Weights of a small transformer language model: 2 heads of 128 (1 for keys and values).
MLP neurons of a small language model. Each row is named by its layer, matrix (down: output weights) and neuron, and shows model dimensions 128-255. Each number is 500 + 25 x the weight over its row's rms, rounded and kept within 0 to 999. Numbers have three digits each. A neuron's up and down rows have the sign that makes its largest values positive.
A block is one neuron, or neurons of one layer that tend to fire together. After each block is what it responds to, as a language model described it from the Wikipedia text at the highest values.

L10.down273:483506479488497467462464499554488497541500539493499472498494528501490500507552496511442435494466498489504501547469536521544491522486511523508514551524501477457472471476510520515481531514519457517469472456491513488473466527516504501508519517532516523516501506467488512542524503515530495497520497485511519440497539522501474493529482463471475480459566531488494499525536508449515554488469
Responds to: Nationality and article tokens

L3.down277:519514481464450498483534486495514522519470484559469532482492472444530507521509519544501566529508535484487564493509476500523501524456486509502508493513507491499502494530466532489498513523478503482544519517541526480526513548506528469527528539527505462518530524502485463511523529500511525513514532535496540508514517515536480538507460483493526460501521529484492492492513505540471473526498
L3.down558:437477516503506482486507484526464504474448482526527491502451526546517451486478497504545482485507495457506504467528478529495517510481514458509479521508485542479454502498467488468477472499494476508488547507451488432487497486492489484514529475482512488514484464493435515501497517541496490529472526525498488519487489501520507519537528503532437434464478503491509521534491499480471478535482
L3.down733:488517455497518510523463464466527493476529472502521549446529510508488481507518503562454482512504489532523529510515538503461522533469502503460493491499521469489489487489531517512465548511454487533518470526514470522529510580490490519481481514477494539485511533485522477527471481563531515468511508506466510512510514476504496502476487523537462451506494514505478500463481533499527500508514
L3.down760:494496545480512529517496506486488495505524507553521507492515527443541471474521481479501515493455526520483539516522525570430459505481503472424522495515521485433475509498485513501471530523510547532480510525471521505536510530510528546461503507487530498475535537504481528532468483523489526533494491537464503495470552477562502506486490511511483506503511501502503515471498552483478492476495
L3.down790:511529504487471491501496483496526537492510500463501516503518528518504489510487473566495531567479477536487500471535536512486501495461516488517458528530548508490471504498516471480473479495478483528520532558499509490478524519496508514481477496517528510533480507480502498513517521491552556539543475502520514487484521524508479505542483528497500485461503488505544514490494500506502525540532
L3.down863:522535457529536498475496449514474483504526449483471477552470498486495439480483526482470506530506481466469504517530457453493503482504509531474500443502487491467539502481503464490453483510515482495495496515493481509500497539469480512502550520503479487506499524482508506516535530560495479483480510520470495475528489498490524489474508542483513484481497528456551466526513457503522501507471
L3.down946:545475481504489523510505471457517523511474528505491519508463494555519484466490492533488529518451493495508529509517479504471491493518528518470548467530498477491510510484460507467442524475472464495491462518506516482562480538493495491539532507524505487498515496499438460520546498498506535473498475484506519503459540520501504479518548508479465524483502524532449516490510523544515519552507
L3.down990:514459502492538448502528522488514512468468509492488457502503481545507436497478521477505518504493485478489489462493453534515585540479510500485516537507528485474520514507488506503515536496495486503531521545512502511524460528466473455494474524504492461493511491502520512471473516532481460480495510486470463539500518503463479491489480546533487492461494507492493546527508496470482472513479
Responds to: Article-start line breaks

L10.down988:500503477451516415484475497517494512499478516541492491515479494447467503508518508481501559458499507520573492502520481467494487461500503474546507454439479507497501439501535518503517537516537503484492474514499523483528456508502506523500514475486514509500547485517473535520484493500526507496477443509538530504526539478478487530540478483501488522510471472513466501489537470528487484492505
Responds to: Sports competition word endings

L10.down595:506471476490492528453528503514509495508536507509505467508488490486485479488513479465508540492485489487500514513561475510549495528464497545477504436510510534481527489554471503541500478455487506548542491524507505530510511459473505500508494503468516532469501538483511512496443509506501474555518479492508523527473455510535498508488522522503507463537495479517509510479541515510505506487514
Responds to: Sports results, word fragments

L10.down985:517461494515496469547468530498566483514483507463500469487494466497505503444526502531542461529484490523568530505484516492466495476511482455494470491497521483476453476431451500464492512497539520514479492474536509517493523482520533474507463524476484520491479513504513499525507504553525488484504507471547514503515543503499487492459464486528534487513490484487536453531513498498476521473468
Responds to: Word and sentence endings

L3.down47:498532501487473510501543553567475499472477500464491499537490491466523561516505507470514489524484509497473467484493507512494528505488527475519525470478478537495475495509465482501489509496508467526519528504476490476533525441543524507487490487522514527530476499502491499511482507508474480475511463533495500460507490542503525536530488474519479425505481520527488482534558508481485494511526
L3.down196:499553520481480511477470511524462492505478551523486481500506484485512501518486534475538542506524520454515492504530538523517486498465481524492518511448453515493547534539490485491492487472448466514539516488524472525471481497500424486546513497490542520545488516490483493449463481514509504492485497441509488524485505478476506479495486522459498523526482539463512505466510454506530501531509
L3.down449:530509505536486492496498509531491487480492499481526523546505488493482509491466506527464499516533543475481468463509518475536496501489540507517518508465501508504515492511472497539484467471453488463481527548550520499470517509504532448492489492482456503495485476477486486565524517517485518494517463478477496512513521538516518457472530489492533510531518522459557519469486520463473485491504
L3.down499:497522492470496509502499491570552495486480482451539471553508505507493522491533524457506478519520496497473478485533524482481493516474538507489509492504496483494494466499500486495475506504526472522472552491536490514524542528470491503489535485483517467487489499503575575501526502476505490445523494494486516490523521545530494502505518552525472519495527502531553493500561535510526507510528
L3.down735:523511460513486496520489473595478507514454511480472515499473484542483544504467478539529474540509517477496477484530509511466548454509536507509534497524530520484478466505543470541498501487499479498529516498521498481481470486526533493510532474511472475472454489488507486522495480511520492524449509489465493458495489543487522477509496489518510468491550539568532516525490503496472494483523
L3.down868:488528522469511500565487508566487509458466545500511501519442522486511499468502453515503507523501493465469539512485498492502458502490505509493498534487520535486475552541521522504494486505476505513446530514487486518540515521508505465552502489463481528506480507449522508499482509536497497532569526491497538490507521530500499492495536527533469506525500534492517488526503493474496524496543
L3.down966:493541505524508503493481461608469522505499533500520496479461490477497503520522522469494482542505525481497448536520498496545459523477514527454549520496515527527555499523514481471471509456502487441497509485533462491494485484510526472504513542490469517511450515512494489492515494527497509487497483504461504518474500497504527506478511451446476521497514505487504451489516521543500498491501
L3.down1019:493496505507441471483512475552509524529528502491510490546502489512515441474510473489450531495539488543463498493504518497486489476476528518445572461502501527521487515521524540511503478475511489474493506502490471485479540532501500468510511531513502469474493500491463498533517510508516445490544494555412525524563511474512506454490472478539514451496506497522538533503503537487507531493505
Responds to: Mid-number digits

L4.down43:504511478515485494483497495445528519489439490473572535491493520512510460532500486525482514502488488554504472492451492525510521487471499489503500506516503460454485530506521520502522540492550458485484523468495532483528515496503515509532490500482537449488454514466537485518497483492472475509484524471502513500489492503481543497486451508531496454501518523510512508503528491498471491550481
L4.down46:488551522535496435528562486580511504487485499461527494539469491469465476518511517472451490524469533524490491502476511504525513502507496529521500461530509497515506512527520482501491503544464505514493503485481512472546514524458507471515476532465500501557516513490518482473523510561476490486472519503470487495503497498499528522477529491479500500472500493487506509490484486495517512471461
L4.down72:478553475510482497482509527536477471521485513517575454530502485464543514517527498487511497469527536499527477471538538489541498545455458486504518510492481519533532490506492518496533552510505516504521510520476534498489461493523564491526479522531514470522425514502460516505469467538509481534550497498507477483478471524488496509501485509520506474505497465490559485517514485486499513486492
L4.down515:487502528465528500472538475560491515517501457549487474523456464439507501475511515455514496498483523513491501502514477521550515527501530577505500492523485493462450469537572510506521528528451492492494534501482493537524534465483477487515514520511525493558466486477484498496466494502495516460529501525520456467518472480470496476469508518499460475473532474526526525542497466463519523456487
L4.down839:519459526496519472483514523482476478533482498512526489526536498488547495479525482518543497459509479506505532531519537525526498450538499506488503515554460467504525497471509499483532514532509530476502488483504503539498545506506504458537485502553502515554529509469526488446461504532485491491500483546501483460512449526457475521464520495478496550542489465487498494471496490504491463488492
L4.down845:528509535537471490519502511500529492487506506469513507474514522473518529544467460545502515519488523502486502492508475536504516483489486519505490470522472460531497514513486507520521488500466464520499511508489498484531491507511495472471464499489539482513481535506489500502495529513508525484530555521508497511428503511510505486457519509488507505551496492493494489540544495490460494500476
L4.down884:508559511491489496485552498524476488522487517505541506524477479467468511524507531482539533509513510504511523469537527499574514510457473486510489474531501494522526567500484490493526520508487444529442495498521528516539470545472514486504507506522518493592505472473469467504502497558486526504521517520509511485486506484497538495493514493480471474483508536493498543506488475492518543507513
L4.down887:518523506489465434503507485516468498478538553507510543487452490502448532517526538471520538489485488457492481473496504511512504500498494495495520493525494452508493456518534453493519506544456480476535501455508490506483510503480486456489544502513499469498483456511513505463443515515521502453522496529471562498514524522494544504468547523503501497477535484531477493487537477498494506530469
Responds to: Opening parenthesis after names

L10.down654:502461466501503470537504483513456460524483504467509483518485502520480511497502517535458480505488549505521479467481510488466463467467546560502428535495479505523518458587499477504506527512525516464522480454493506490500481498449505507477499431483467520511467475529477511467448504525500493493533485525523531498550476500500474518506498453456545497527464518497491512511485541534500472505533
Responds to: Predictable word continuations

L3.down18:462451451519495565461500499506522503481531461508471488491502490556526493488477521553528457510499503551500491467509454480550521493458508507463512518494554479484509490476484523522437527505509439490498503502477484479519472474447497523502474478492505528498481518532490539527503467539517461537511514516544468502473473524492511449503490560524486516480510482541452497496488518487508494512487
L3.down251:488525499515502476462505496464515525532490508485521488497513530491531491493473508504516520510463488559498546477494478450474521498524522500512506492567500523465462482521500514476532471492553471516446486500500489490520467487521474526511505513533464490558492482486485489513511519501453526494510505512530523555473523525508534486544514531516478520554508499477492525478510510510518469477524
L3.down316:506514531470463477494484506485536477516535520509489503524481497535511479436487465518481512497501518542525534499550480462483518523512490444512529553511512529521473481504490496516533451533523496471496496524512454508556477506487469510492513511485445506516532505497457517481495490601510488498494479517522518464516448456539530487477510498528506486488484512526500499482508477519488525517484
L3.down485:476476514538492498450512547513515518519534510523499508531488540536520474526504521503520441509504459528505538518493470486528426481449499515481496512494495521530482504476531461510543508541503438521490506473530487490542500524496496513468497496505477529538534530480504524513512491534520483446490505512523517492513467492525504476512481504504481538526509510476510524503469477489484512535471
L3.down578:535492457519516514490530495458511485537494488531513510501467509506473525510475511511499458503502560529488521494477491463506484483439458519432488553521502530501490495506484538484523534516499503476482466495494501496483490508509509498504527533529518516534522469512486495507500521538508511480469473517510462537536486449526458495516477528491493530512505487469484481498489539490524462526533
L3.down585:506493487547484473484516507555500470500538498516532518558504506524487478525537515481480426496539468515490501531557477505505465483470539476503466485507515568528456514479526436521528494490506495514522520472515480480517511508485509478469478492524476510509504517455504527533552497514510505519473510504550520517515480431496519459491489507525525490529481526470509503483506481498478533490453
L3.down676:517477509504511513467526522524485457510507470528502484492464518489492475507466523514488449524473436525487489470530514498516474472498488448473558544476457499507544485497466499480522503515504395517511502495511501470542506466515503492500536495482494480487476494505476511467498533540497488489517530490493502496517484506516525521518496500490508485540507471503536542519486455493433508513541
L3.down938:483461479571476500494453482548547488501522501510493485528504505490491484522528509509495458477488467513508532523558454498477493500467539556523504486487528528466512539533502505521497478501543425503505535451521521490538507466477520471443485486534535555529490509455509489494554510464492483518466496542535523495517529494506550440487508495474494530526494502532477532513497499518485488469483
Responds to: Word-initial letter G

L4.down75:511532523531481503487514503503502489486499535513501474504489521481522525524511510532527543537508501537474511489506525441501457483482513496522493479459504505544484495519520551500522475514511524493503481521489518493550507523510542475495505550509508503471455455517496482455506501522488469534507467470510522499509524485513430464490498477547466521508495489473499516506471490527533531502535
L4.down158:459466545494514471492480544491480492484482505518489487518477508525545541502495460479462496499541482478513497443511499472500472551513543432517489506487528471480481511510473523494475483527493503490476506495481507473549466534477517487506542492532469477472511530520513520517488532454512505517480550498458522475545512512495531480495506524548522480514490478446493530482479484539535542522543
L4.down185:488507500481455536552473512504462551470504535539506520473490480502496505519504531471490474492509500478488581517518491477533515519502477495515493484494508552514523545523497517537489513472490438503499512524490472479480524487496476489483511499528513472503502499502469483435489518564517515501535527480509452506477474490482474483464529497501510510475542548517485491513530473506456502537509
L4.down197:488524508482503507480528499523507485491529557509473570493480476522480567496561457510499468473501485521482505524436497554499490540490512503504458559512484501479513459504499524481479486482479494516509466509529486563470490493511528491446504477501456486491499452442502505451499523485533523501519467485447511484469471508485474533479481517506545459501511508456510463494484517501513493523486
L4.down276:511535502510521477511530518501506510518543521505514496466501488438505459465561464485523499483519494460502494505506500510502562486524499501467506470447495511501540514506499508498497505487536557490497466508505445506464483513523535488487516552505489478560468468527488513489536535491475494494514485483535459503486479463543492513508457494512463486482540527488469466523536543498497476538501
L4.down347:490536529484498503554521471563459473510518578533490493539465493494512463497474499503488480516477488469475511498507489497481503524524496490491523520502476467489472546500466540502486473435502514504502506462478463510506524492535466486509447477493516555504469531485559475528460496517492491486531489472468507534469491539485529489446555480480506507531489487514522482496537460495501491503500
L4.down649:490485523514547468547501504482458506527509511493507472511468535547508472517511502486485488518501518512507498507476560489474543503470487478536543503521527525476472526507428580481531504472493502532518513510520499519467485570529501467476474500510507510503510531483495489545461500509520504503491509468471513531485504483471530517481517454479465482502466512526503486465477502535536514502538
L4.down689:443473497473507484463477546507493510527525526507536519480513495527510493537497464487502517466515518454506494514499488500497447526488481490505504499480510454493478509484472521519510501495517495482503531522504515511527497459507481452473489537454522534459446489524546506507511497479517478470540575502543533517532491512512499487485534509483522513456463450449529492549497509528490501483560
Responds to: Periods in abbreviations

L3.down174:503492490488493466490497530544452483497494503501507486485529527461492510491462528495508500481528530472513479529534491500490560507462500473509513522473489571500481490493522541506499499498454447516454531465502506460529523504534554501494508506519488486506536478526534473514512473445490451500540471492505440476476482480511482484516486494466462541526483507471510529474481491534489537519504
L3.down332:471478488517513486506532518467489496505480479499527510544546491488498479543523474483533483461513492456508510492499558459470551506481486479527468514496490524512463505524471485480507482521509481443523538510525505599485503520467471482508521525496474511486513481489494541517504503484478498533462492507501472495476486500508472493537458508517496520478531441451438534519525507504511478506558
L3.down550:492527431498525480489490473536470494491535504518500540521496520521479504481529541490504506476536484506521528503486479509505512508515484452544479520510511531509488479530518468521497451444492462460485490489485451496511456562536533480498476527482495516492499478546487460483525497612474462493512518499509479548501523475503485482468495468471493510506523477500494483534506479504523468521486
L3.down592:487493529465422515457468515489436456499498493439505488465511499512495502536486515537505514521514448550527519502517487514488501506468493529495512539475526487507519496484502485471497485448473524519509511490521448487507514514505505515483473494473497511498513479491505498509528490525519479449501482445473501475535505515522527481489493457487468468493499485478545513488464464483510499476546
L3.down624:484527435468522525489489461558483502517517480495527582497512511479509513476499560446490482498452528526517487483481468468474515517498485524518507500500457522496510516505470482491494522505507521518472461500487469495452484516493519488532497517509442499476488474539513503480528543494452500496515510525482577493532501509502498501462473491474505472536518502464500517482479499469521458557480
L3.down948:500521475496492492498444499504491455478490503520436488464477461484517480475494534521552512499520442495522502522495483449489527555479492487433459504499502539502520496488535472480512494459524505475491487505530511448509508503487539466489475502485476536511521480494483483525546483505497476466515463502516472538498502495560494469497513516496495486505485462520536509470473503506489508545498
L3.down958:539494483496475465480546502531493534492495516500476502508510509516565519494489532506513508498527554471533490491513534520487535451502481511501491488474477504518461526493473517527503518482504515528549499471487496496516510475507554519505523508472553476524516522495467473484493548538491499492509487465476433521481509467493506479500472507534491516493506450467528516473518479516541499506507
L3.down1004:486521513506505477471536492442537442497521489492501542508524463482552526517487485473494510532503513541489502519509489492520535510490505534505546489491493478489524504489481504472520512495492490498466504489533478530512567494515489536524500497522511554499527504498508492500491514476506496550516500550511473483525502490496493485544503508529480500537533475522445488472510469499471470497522
Responds to: Mid-word fragments gan/un/pro

L4.down34:520519516463509502468489495486509502501526540502491498516533511470481508501488517459497471481495488544479434516487497514508499502464481469469513478480508539514484535515432499517463471484482475503454493486485493522490512514476517532494538551454471483510494487500423540494496535510482491522484483546521495484532481513475519509531528495503516542505493495527479477476496522504479486540501
L4.down330:476559508512525473534473535471483519504478464508526504497468479516512462540515513460456504508498481468514434460519478504532471476515510498501500483510517515493471490517499492505516504512507467514486516536476482491471492531477487462511505491515469512501461487488467509504523464485524464515514485485526501453522501472485512496492504477540536512469497518507513477514477538517488520495468
L4.down486:514497512493506538496484542619474466522478484527479466542511494516506513509476551519497505534504499507537487461499502522493535517514461473513523513484467513483488522537474519506530557474477533520515517494511495467500471486531541490524493508520498478496477463483551502493520530495470500509514474486453523502476544478548524500520509452504433482508504518532459503483493466508490529460513
L4.down523:472504508494483505536429501512474486537543498525553518526474545484518487527499489515531533481501492484540471491485483479496541466516485469518485512549465533489510500510485498531466501526502508479480453531514511507453532504491472495488484505515513517507461487534518523467489459574509533484486516518494538525509464475518459520468488482507484518523471521488497469492500499490512516464477
L4.down584:540478525530501488442496528493519493504492505521565491493445515526526483513504510495530449465512458547499551527461430514459483458461492493504529473517515519496508518489487488525518489458464442484501513482527484475523517532510476491493451516504493502508530507491481511553537459563519473464461485481503454535490501477474541508505506499505517518524491510539495485501503506488468477523492
L4.down609:530531516515525529505509455494535521506487450513452466535500519510483504466498504491489468513484500475454547499530488511516488509544491521505508525432499462488511495493522522498494504502506468527565488517505518530489507450476492522492468443480522479445495489481505499502499487508489464461500510496475481489524459556503487489481506536556487528497540511508514516513516481488496524485493
L4.down631:520474504523469510500516534532515508541504465542534483456508513549538468484555531459487519523515527492497510501539488504556489482515515542468485492514477548497541534521488509527517515508473505494530522483500502532497445501503501492544465519532479450498483509523523483504484480457467484519521523445480458524461527521486524479503503474486463507533485496550486477524517510464492515517535
L4.down636:546459529472507488467517498532558498502496457532493487522494520508536503495499474478488513480520483538475494503501482520491466500551514487470512516501538476491502462525514472480482496441509502542542524519478476484518541510513486505513498464491489503507463487511503537530467532473468484458473521511492527516513467500493497505476520466510500529504520483508492430507501540489467476475485
Responds to: Word-completing subword pieces

L3.down105:529541469506475498465487493517500486494497469484471490539455525493484524492509464471486515535487528521464462470536513502519472484496496477490496507516539482419457492516497523456484458498584509520468516483555530485506459517494519507491550496531516500510506506473480524485470472459534479518498483505500516502469518512544498498498497521484486485482501482474496494472514502529471489543504
L3.down132:534555524522515509484476491500486489540499479478507544518508499522484500475506458515540493507507491494523509521510480458466528539535456500531506484486510500473514469506533513476486481485550506572497491508460492461470531489472512515463496506482475461520508475552495487476469513530478486489474470529526470493488510476552530494472486503488523492492506528509517531493537452485489506487518
L3.down340:485547487494532494490540490520533525523487487459473495490483499494491506452513494471543499519479498532522511510493483504524518466530513495480442501474491498505484501544516511487476468464537529508459457499514495503495481518521504504507481532495480478516486487502476509494507498432507455489473485483534507493477513483543504506520481541515485469451502533495488512463574481527511512490499
L3.down403:504546500512517506508502506492493501526504478438507493523525488486456449502539532495510510478520494554487473508509544500516471458492515463507534502506506472495471518491475517540506471502509558560500489523526482474503497497501492522490518486520478528485521509522467534478494528511516475507483455496528520453457537505496504508553521483499458473523503527513498451519509464476516465466484
L3.down441:536525512481480485547520495489480490515511475523517512468512505527479515483534499520548544514463498494482508496511530515514542478503430526495498573497489468481456519493485491505463507484509488522522501517524515467496461509492482500494471474494483507476530515499508505513566529441456515459516525454505499468495542492506524486527492488537548465473498517480532521499501500501507497501502
L3.down496:534528497466511493523457493475516521517526463471454513507489507458469470479508512520538486486496543509509529542507468496475513489501502523521507497480511485515468484518490492458472472552520494486480447493470503474501476487546496462491503474480490509481553520500493541488489514495535483548555446525514509481500503514485509541523494547482534530520504522521512552438521501525527526528500
L3.down606:534528490512475506501546490499513469580481469484485529538492512527525522493517484519497473496474470496503520502491516482539510472529471512509483529477549497440485495514480511462446481489484497490474449525509526442489475498475519532501495468515487547495516509478485493493495482411477466495503512470510488464478557495524522504538471542501487470484527531496489461494532526495536491496445
L3.down637:510541518515485485498526482419502469523475502494522544511497504461515519501502481520503459480476487496532475491478534518481520473504478469497516515498497474490544478502463485479455481459505476492496472497487500456454512493505541471490510506526483518487510506545485487521477510433463454511516504475513495504474533510508469571525490517503485473466522501469536495543493509466492459488512
Responds to: Title-closing equals signs

L4.down87:543521481446509547552526497497507514537450505487483543531491493496485512473478494479537493522492467508494479538488496511475515482508505462509527505508485521492497507475514494460438513496522504489495506479516475477516452484496507498501504530549464532502495515498449507472513491453489508498481449479521512484481484468503508513536507488505478499500508432488502493495565465499516526477519
L4.down224:518534490484501490527449475514483489493495518467495492499495511508499518517521465495496507528524475529529476517492486483538479519530495464492516444534534498500441471537536545507545494515465511526474507462511504514488482478507475509499474498492498483436534456524498462485506483496497490518510499463527477518551500516531517528494480441519530492470507523485486500470528513501538477489486
L4.down415:531550489459504507547492435570514518560481475448485491491494508509494496501519508495517506497504471528475506502535492488505480491464528449509545539520484494524486566525479496494512494500547472528501471461485525433460518472528495490481527511515508489477476511508481486497521496489492463495495497494467497452505519486506486500479481520491493493497498473490468512500473462474508477493535
L4.down418:493500483531498484506488475556474481505488519505512478513489487500502452495508479469522548511514489470504546493484486459492502466467471476487483501498498564484496559491521454472471486509535486540470471475515493484515535461478502512473530527517504492541541493481505496531507515528505502499471536481521489527488505464494496525517497524517495520496496479459477521514495529544544507502515
L4.down426:528520470488531491503501513559514551554494501493493479554478540484528481480515515486483495528480579506505468481502502463473496510506502516503519537459482498489504506497485467482484433531480529477486468519548507452497471489504502481444483502507465498524518504496484490502499499506489489478506520480527517489505550494546496450475529450483501507519480510519530433513513457498485466518495
L4.down566:482523498501503493491486492530491498462465462436491509522507497532458508514502511458493479503477516468508487508515550540514457522493565464499492484495484502509503424499459513481505462539536465490458506493473540440497464486510519513519488488481455518494532500533535517464490475494522483507540515512501521523495480442507471502531505533474506511488490466494498518448519505472558502494551
L4.down659:505518487481489519501502533461516481515480503495509525511497476476495495483497489474521504490546555496455490499518451451530542477521513477520471493510524501447474498532555501503496457471523502502509506503488521484504519482519515508503497567525508489441504488488464479490513474489504508517536505529539470513473486496492463519510540476425486518474510510500508515523541504482523516468455
L4.down771:541503503494466479497479510512529509540480457487499533511497515500505505464547466527516486502512505451508490453488448510459498489545497503513457522505483492507496439511483477488476510454512503523518505485503519487473516485513538471523467496549486490464550523529548477486508511532518503474487464480545526471471531508476486473536495550476521496468518541481504469478521493500531486544484
Responds to: Article title heading close

L4.down41:503489493472477490447500521453464477486509490460532507503493486503506506495448521568478484494540481491484469504526491494522488484511516472476466512475502474489503501431499490450500518494495516497490443491528480451484518510494533536500474524494493491537520511483510489491508503545521511490500451543481500474448499479508511499529504462495500477532495528460500516497467456498515496498520
L4.down60:404529512501534483486467524501512512477435481489528481465486519516535528491492470460482474516501528503480492512481506520486533486480471453438469487530481497460481533495520497515489468514507496514426489512495522453520457551445481471492480496517509508489518500544500512518454495464504474496497498545500524504514488527511538512504479494543461480518519518482484501541470498514509475459524
L4.down125:517531496471488487515490486480489510454482493487486493483570484484442516486507500493552482516509524458526454544506498469476513524505505498502535503503509497531478516508532513515542498514506494480505496451518513511495527468511446499485538488522516470458451534471481490537487489493499514513507473528542517455420491487505462489490467464547508541540502491506486489496494508498494506538521
L4.down283:516490524486493532487513550477465440525463509527475540459477526468538489533495484530561529483486503485486505499490519508473521526484499517499470544462495524495504468502497502511524486525475510516498534482523486483524478502516482472510477490484508526513523448473535558486550475477486505506470488512497494503462514464542457500482458506492521501493468476471523506519512497496508483497498
L4.down460:505482483477461557512484483487483488478495486440497466470538475482517512449525500505537454536527509533486490506467480537512512535455518541514491533506504520533480446504530489472502498497483497551512527539531494504490491525535491475472512495504494507525505506460525504528511468507507472447495505479521487451501492528498493506545491466483478503489488464457540494466492502524526489507511
L4.down475:489442509476520508467504534561553464518533480506552511491504503504519502485504496460480485521535492485489454495512496532544501508511467515509486512508497503454516524550494498484556467514511478523516509499508531548498530527482526484526547466499510443525532495471515495496541512481483459457494479472534508481507495501503489486534503486472538537503543524516534490565490495528487493491489
L4.down742:498484507513512501508461526539476485480484490471538535492467491465487542521481538484487501503506529522487522475498523533502556538489535520474516517462498497507489494526492495461492467448495445522460493500501508532468539475498539485493519506475564506502498451506509524561504472472490480510542472532508487485524527529488457497523500470556493506493544474538522527514480534502467501529488
L4.down834:478522512523493517485494520473500479499488500508488514486476533487494520503528509504506473506527564469480555493533509453512547515483509516540484513494516476501473489476496463449487461488479508544515492530519474468509464499522495514516493535467443456497518521523480481536491480488510478504495508481467514510478537514453475467472485519465453515474498438495465475549512526536474476526516
Responds to: National/American/-ian adjective endings